Weights of a small GPT-style language model, trained from scratch on English Wikipedia: learned positions.
MLP neurons of a small language model. Each row is named by its layer, matrix (up: input weights; down: output weights) and neuron, and shows model dimensions 48-143. Each number is 500 + 40 x the weight over its row's rms, rounded and kept within 0 to 999. Numbers have three digits each.
After each neuron's rows, "fires on" lists the tokens most often at its 100 highest values on Wikipedia text that the model never trained on.

L19.up907:481477477493509456487523566572536441564506559566479560532435545445481521516505450505514506547480499590520490564578478471524496497530536541523510561472421466405506458455539513531481478497562457472478488512569489478511428473466491555493528482524496488493481477391521517452507492443465504512
L19.down907:512490474492527488473449487473465493456567557486595445553479545530592498489440543499422515577480510477525476531594549458558495523478448438433513456502478393529506510467539562543496492493442518526530479458503522555460484479508496450558499455513543501499519553522505493496463561487498399533
fires on: " (", "-", ".", "}", "|"

L4.up805:469539446534435463508534462403449452465542530460537507509510496487491486466423513550479445495502488457519511557441613544584540514434498415563457533543496465513533544514553523544466450495429440482503491491510472485537463518562533521543534517482450477518409539580461488541485503511485433540
L4.down805:529529471459520491471517451449545517545464551533495520423516542493542501495500430579492478524477510532464506491531531432489470518539514479530532494515442508455514452486581505504529438460504515507522568417514487603524540508573492434496500503568447499550513540522586541504510538406557496502
fires on: " inst", "ort", " reg", "omin", "ect", " var"

L10.up240:497552460481446490447493558465533525585563538473544576509460501513488446422519461546496472493514419513445485525502493461523567498526494491500526482449506532591459516526506501478519447567468453442473501518496441491433466536438542472504505483498492527542532449464523480529554519460488648520
L10.down240:511593490487595511461509504572475505487482524502483448515417496524559487552500494498487499515519538534546519481465497532470402541476530483429527496502591460445539554462500518537390522556489506559480471483521483492540457549507527509532564487464447474459532565504501429441435561427491516572
fires on: "en", "eth", "l", "ter", "eb", "in"

L19.up303:455502526518511526509477512521482545605558598478451566594490447479521523465535419551458475542548589447523480531447533475519454449481484413536502548534479465475468545472514536462495531488487519534479522580510471401577446548502447428516519548415547434453469466486505556490535505555491529527
L19.down303:390530490513511500514477609484542503454528486497516474419459537448464437506483507477550554512503449502573486514454510478512523498447499603506518476409467530488502563457516502518494459497464524448497525527545459535495493467524420501562459486525514476543515454548509527583452506528548557477
fires on: " a", " /", " A", ":", " D", " |"

L6.up109:430496547481466482527448527501484448489463513468432475565485528502533494516579437432550439534504495515519553508484537475532502472536409470509488455488520474509456454498506511438484497503465483501490505516444511541515448495533528466513532489439563496459557570460534511521532520570559519577
L6.down109:442461496466459485475514520539504575586493489538474581473495443464552478427464559528473483570384434485466550493468507555500484570539502493484443530521483533482524444467503544455518526512460417543602543469465468490462407481574500454503494480508501514497565479518529503481438551486490515457
fires on: "m", " Christ", "ec", "d", "che"

L15.up77:481448543493467490539507547531512475557589535503527536492502528509550491448554418486481535528536503457534474501484461517446454536456523519506456531439421496441517492480519542470462498553503517473468493568568514491466476509453477508578565549467540493456522498465469507521497468565499466479
L15.down77:584491498523510430515457526464492448472552497487446545535457527461480439526476518493545505544495484469526489489587600551493467560489521446505530455540487536535480508508508618504508505457504466520553485459446539543515583431521471542481450425490460455476541485533501566485501600411449477515
fires on: ":", "-", "+", " (", " to", " z"

L10.up641:529508529533460417503454537453495523524506437465493527411483546536471446471499505517495432461538486510534553473552604483556615486477497565493492516489427526477458572563537531480516489417477487472500592451540457509460539454470534529492456448497460492472473527430498499553479509425542604495
L10.down641:537523447491509522497511498570496460482512495571423518526490463548538521465475456526446548483449500556494523456504424517507423568503525473462541455492539441507567497463494508507518537570477575481396468553494551521534461468451533534597542503433505591495545505628537522478517502524460512509
fires on: "in", "l", "e", " X", "H"

L10.up885:505446464584471464499477476486478554472472499541514500490495543504575471487467508468488488514548513427512488591450564449529541616416514521478490475469505489481476505493575582499478534409495490486462461505523446527528445524469498474482467477461403512469535491501479539426532545505454466523
L10.down885:469506495439421501551447460409511482529495533526556551455486536519512489511545418515505452474579447513549466506481481468512566505480538483468479473507455501480552534538499502507459464535496517513509541509494558443500551443521451496523509579509552486519450508505476468561471421483499470501
fires on: "ar", "in", "or", "ass", "av", " over"

L10.up305:551515438503399497470501565500440550573529502492455479490526537524442523484495554387576491516506557584546479481497526521502552504473526477478534495461496434508557540564525556535479489427502525499471523458421477539479487482506433473476538496491528478460525521557491568535540497492475485522
L10.down305:457488453595498541524509576473503550432553464523564528476524453480497464507472515540468420421500434506565527468511538468515600505578501467505483514498482544483501482539449479538489538494487513562443592488489499415518475502533454472416499515532511418521481583514491489476499430550514481483
fires on: "oc", "–", "-", "at", "ts", "er"

L10.up836:501486438600463490535506565523488520426496526543514445473448568487453449527501490500473512508449500545471477496516518471518440475506468537538538523481571487430522528477537503484501515472459431477481390472476515547491488430496435508494588446509530538439471498506496584480474456531453518548
L10.down836:642534478487463538564518517533492492531470524485543465542447496578485533435531527508464489487502386536457495466566481485497421546430491554584516499511508506498493496549526517516437543527487473499566430449461483544442558472444491549513584515482508493529468433524528492511445464419534516515
fires on: "ri", " Pro", "y", "ro", "ry", "ip"

L19.up378:585504471488500470511593412548423556542501433411587545505452431490474511511506498472544537462528560503583470544524502474478552464424516481432509416540535486466517520506537492551561533478574542515425476548568527485492476518485496430475471535502516485484507519563421566452544520526481460493
L19.down378:459445471537466539587482489493509540488490530445401536518521484432499497495556495507493446497523439508530482560440492512546485548463440528490487530461462530463488514472476403489470517498516453470420538523419484498465562476484529489550546497456472435526553527505578527554531489476522467477
fires on: "ing", " de", "i", "is", "ia", "a"

L20.up417:579485455525492497461467559570523540548519484505469534589481513511465456450433495462534516559460519457526532437443505524500515470582539406490406495454481435491482521493510553464479576554540549488499531577528450490483497506533514427512515548429480456473562509572508469448478521451479502511
L20.down417:471426510540502466514477533492524522480457449443431487468527537391483492493580525537465444437557479474512480567518532496517515495494580556554518475529516525520510487455437506483594495488497444433508531478566426543513501489484515488482501494531504486531500570556515506497450492535475440537
fires on: "A", " |", "it", ":", "ac", " a"

L4.up175:598461432566537505547510492473478499544534501451451520461514541481524492494435536520475502476441443533540503439453562585516425524484482435547456504550511533466535495479521537461489456473455453491447488569472493451453494465564507559507443568568487497563515556512472531524524545492504493479
L4.down175:505540516452464500477448503520484514408486461517406502437527556555492471529491443556573434457502499451527517474499479526518493488570520523502448482508489461487584488502483525492487497580522476520455534503562485515532491504479475498469555508524528501534509525470528517519523452446517527483
fires on: " inst", "it", "ign", "ect", "pl", "l"

L10.up971:506460498453396490431484530489454585465498473465488485543500535524515504471515534549502498495495473479475401545553495529487439395485439480534564544450463525479449523491516499495572456509501503510497419465514465546552500526514523499458518414533481504433549496510484518554575548485506497526
L10.down971:486529511581510617538544466423492534483443555569484470476493538509511453472452527489419450514541535514536459475550500496513475493561477489507533568557573464513534441472485561499492507481522551459562440521514477452540548425488474512486480534567580408466480524493518446453494524515450520538
fires on: "f", "j", "i", "a", "z", "8"

L6.up440:521488490448424483561506494500502522553580474519582499533439518519475481482480434520455447566513505463521514526435480500469485505497495470497475449494464429520471515477500490523531505550495482533477450613506507528518466455492473461517492434422486481391515460494515387511476516517488479564
L6.down440:465395489507501544479418459489507503453433477460524488483565479464441484492541518502480572449547431524452544508554500428515505533492493505464529536496533535488523473544497538478464530511474539472522555479498468481499583516434516581485472529550486476522580532543508547434579485514551542495
fires on: "istory", "arly", "ight", "ly", "istor", "ier"

L4.up646:549503482537617441488559445529467521494506485561500518481454454487452504484509483538508580489481479525484479428489512495545488557515471438460497485537563498439600485430544533498524443469520444447463518491513526522493495509510495555561510548482600513460459505557541409467434566520453558512
L4.down646:558516456507560525519503507520494438469487551569509475475522464565426522548516495486498507508530436475562462511495541580468461444491440528481486476483457531434484500485576475470505491560523486485543439565456511506541595470517406555526555439539539547477478466531516506520481484614470585544
fires on: " pro", "it", " Con", " develop"

L17.up179:467548497491444483512590467418584541465480473462465495466461549533516469518435477490513484530475494462472532528450548432513507483468480470497467519508420496557524463490557567521431476515443521433534443431490464559498548467525504530516518481469483462540438536513539465570453526536478502494
L17.down179:481495484462520466453470493509478547556483481498532514480474625527503516498494499502502432546551536520538541415506530400541520491503509550468485468474526494448525450493532470506416509439437481495472520460504498538517484506520531472448527521530449510476522517464547515526517493481446505484
fires on: " A", " g", " Al", " a", " n", ","

L6.up155:470534465473481538486504533522530457478487518442386397514553543482501470512462497472537480559535610508503457497481528466540503503510518586493468514496542553451443441463454492461501468476467468467502474483518502538479412448510512412459489439505533525471533477504559582537503460489466499500
L6.down155:504510489528577528562471462530520625495458493525499502486498533542527492506556464526549525491515554563524487477450483493517433524563556569503505379494490502416532504494445530496502414480557514485550512515529505528471470470519554477506527477503496522520499444490517553538490498436532516451
fires on: " am", "am", "m", " Am", "um", "oints"

L6.up911:536467493457506492471521477463524544445526467459422527516421507434442472529517575480492436495498499538469548539520508494451560491583433551514487458490496537444466466532533487520485559523570473467439538516508522410492464457545596498484493529462453514423467489502533533441516451429513473488
L6.down911:473491417569439505452511490451528579517465512459518531505503493528484518508443492487536454541503485482461487446487512475516468541524574471479503520502502499524548589466424511437483531476538519490516516514497490463572490505542505444538539556432531501547519525542511583560491563570509450510
fires on: "y", "ry", "he", " sy", "ly", "ey"

L11.up302:541496474408483479495562515559499530485494473419502566492507509535476557515549506504491511479524533547543445556475486422497510474500502457505478475488510476442467540504532464496550458457560458505479493435503554534516437485471445490480405455513484501449500547515525446560496514448476474463
L11.down302:492496493495556542483508435489501518518560524531458480469467513527567524563458521448503481496485494525448589469470481526494504523470486514452480450453535529473490486566464493448500509493521462568519472477541587496468492530566514485484508458459550531486494519403499565495426511479528515435
fires on: "er", "i", "m", "eg"

L6.up778:492443496639550488507455540557543519464483559501467492549518543512508494513519571470591522480503537420548463491542496447495524535489449468546575513462498464487529508414488493444514532408466515520474448526445489551481491456428441487484492523514517436522520529491528553487498543582497530528
L6.down778:470466479491498557496504510514521557587554476460554534454502497529487452438531560503543474491567557517511529469418473458495443429450451536528519463493557475437552484576483553492494553599539478551517488504453458508459520516498557454527486502506478505493557542529454541449470550508555527433
fires on: "ro", "av", "ri", "T", "il", "im"

L6.up848:542509501535534543503560510401512517499569514459513454618474544542513494543414460506485483575472487498461480574409478416494457485544495469466433439439515447493457522519471513492516534520496490410519506522493406503472481511508478464439553472552476506489573528553552501539472482530475510451
L6.down848:500437451489490488457495530536536508529479596510500433534507530485454530573494503582475496486471466460498506482448582509505480526544536509501542527521459523500498519519495506437486423442530483477573461524517596451539428571490523508449524508431474508494491480471519586548442537496502497498
fires on: "le", "ure", "ron", "ra", "ion", "el"

L11.up219:540475528552443535542596515450522517535537583460428504623475490534535507430554523504481434519486519544512477562399531460478489537527547508453482492470552526506504506551485533550534516522483466480520503551473481524466528499483517449477398519540512427433528562446515480545462507515530500506
L11.down219:514487559550491558470497467461504497569458553519524477527424552463483483581562442510441511536542485440588509471508489461510434536539526526534417452494548467495509515510537480463470474503445524449519477487553519483474504489473482498467567436551483574521476461493581602456515458486557456472
fires on: "ul", "ra", "os", "ro", " r", "el"

L10.up274:521518432565553444433512434461528511520536499545476450547480550477455431519499486520462592505485453523478514457487603505476440517581506488400508417467491575472553599472490526498546448491461506469448547476549468462489538498491512546501478530463545605515494510498541518579508500496513508515
L10.down274:516512538453467541524458503523531547474586554507583547539489584528528504499531501529586474468538545463525470536541467535485524467470466548481490522492562500511456497480501495503462508536576475489481502537465504492495502452521492516551519446541464467427545547544455521516522415489481504523
fires on: " pro", "w", "ro", "it", "ug", "ill"

L10.up121:551465434463427530517483477564489576545474475437510579482431479544473535514536541467561443477491496538502424504483514455508509499422484487526498508482524498395534542555519530456513485496456529516449507525472512569573477433434490488446541566534461493466575475507456494481518455462514515493
L10.down121:518538501558457512633488519455505530414507504546486477498518546560512500508492520474456462513421522501471528485509524580510447536474472374471455509534474463552561529535443484495467609461468530386490536495553581430520542461530524525446460456514529491466506507552511471504476449506460526517
fires on: " of", "i", "a", "er", "-", "in"

L19.up425:568485528563454470528533525485510523529566453490492525472462487569523513535441479504452512492456523427543548475590538340546510530528523477482436504511521525552563541550517545488516524450549490516562524446467439584463492497558493479482512556553417475534462525459533444538502520538534482427
L19.down425:489557535517507494507507439495496533507489591469570494476496550523527507479549469415482439446497540532489440403552456547513499484494515580488431480437569467470494442462523599504491562566493536559511462525466445513478513563531528541583507558505555487471568497540502484487509521530425538530
fires on: " e", " A", "a", " R", " Se", " Al"

L4.up365:480459505490540507547469449530498470512505428493540490492489441549473473431492526489520531486458511506509453526361490521528500573439532500530550497467505523520476423499470530521528490444503513530426496504491462415519460445435525525524494467519545542430509549488541481493532505468479504487
L4.down365:538472461514501526441570512439524533472469582441448506447514486499555490524503437508419505441550608563511504565566544506472556404555525548494495544469521487475431486505473427533498528437506468495496486509468535507522510536521422524500457546520449407573556511476530583512449451523522509485
fires on: "ures", "ank", "es", "eral", "om", "ights"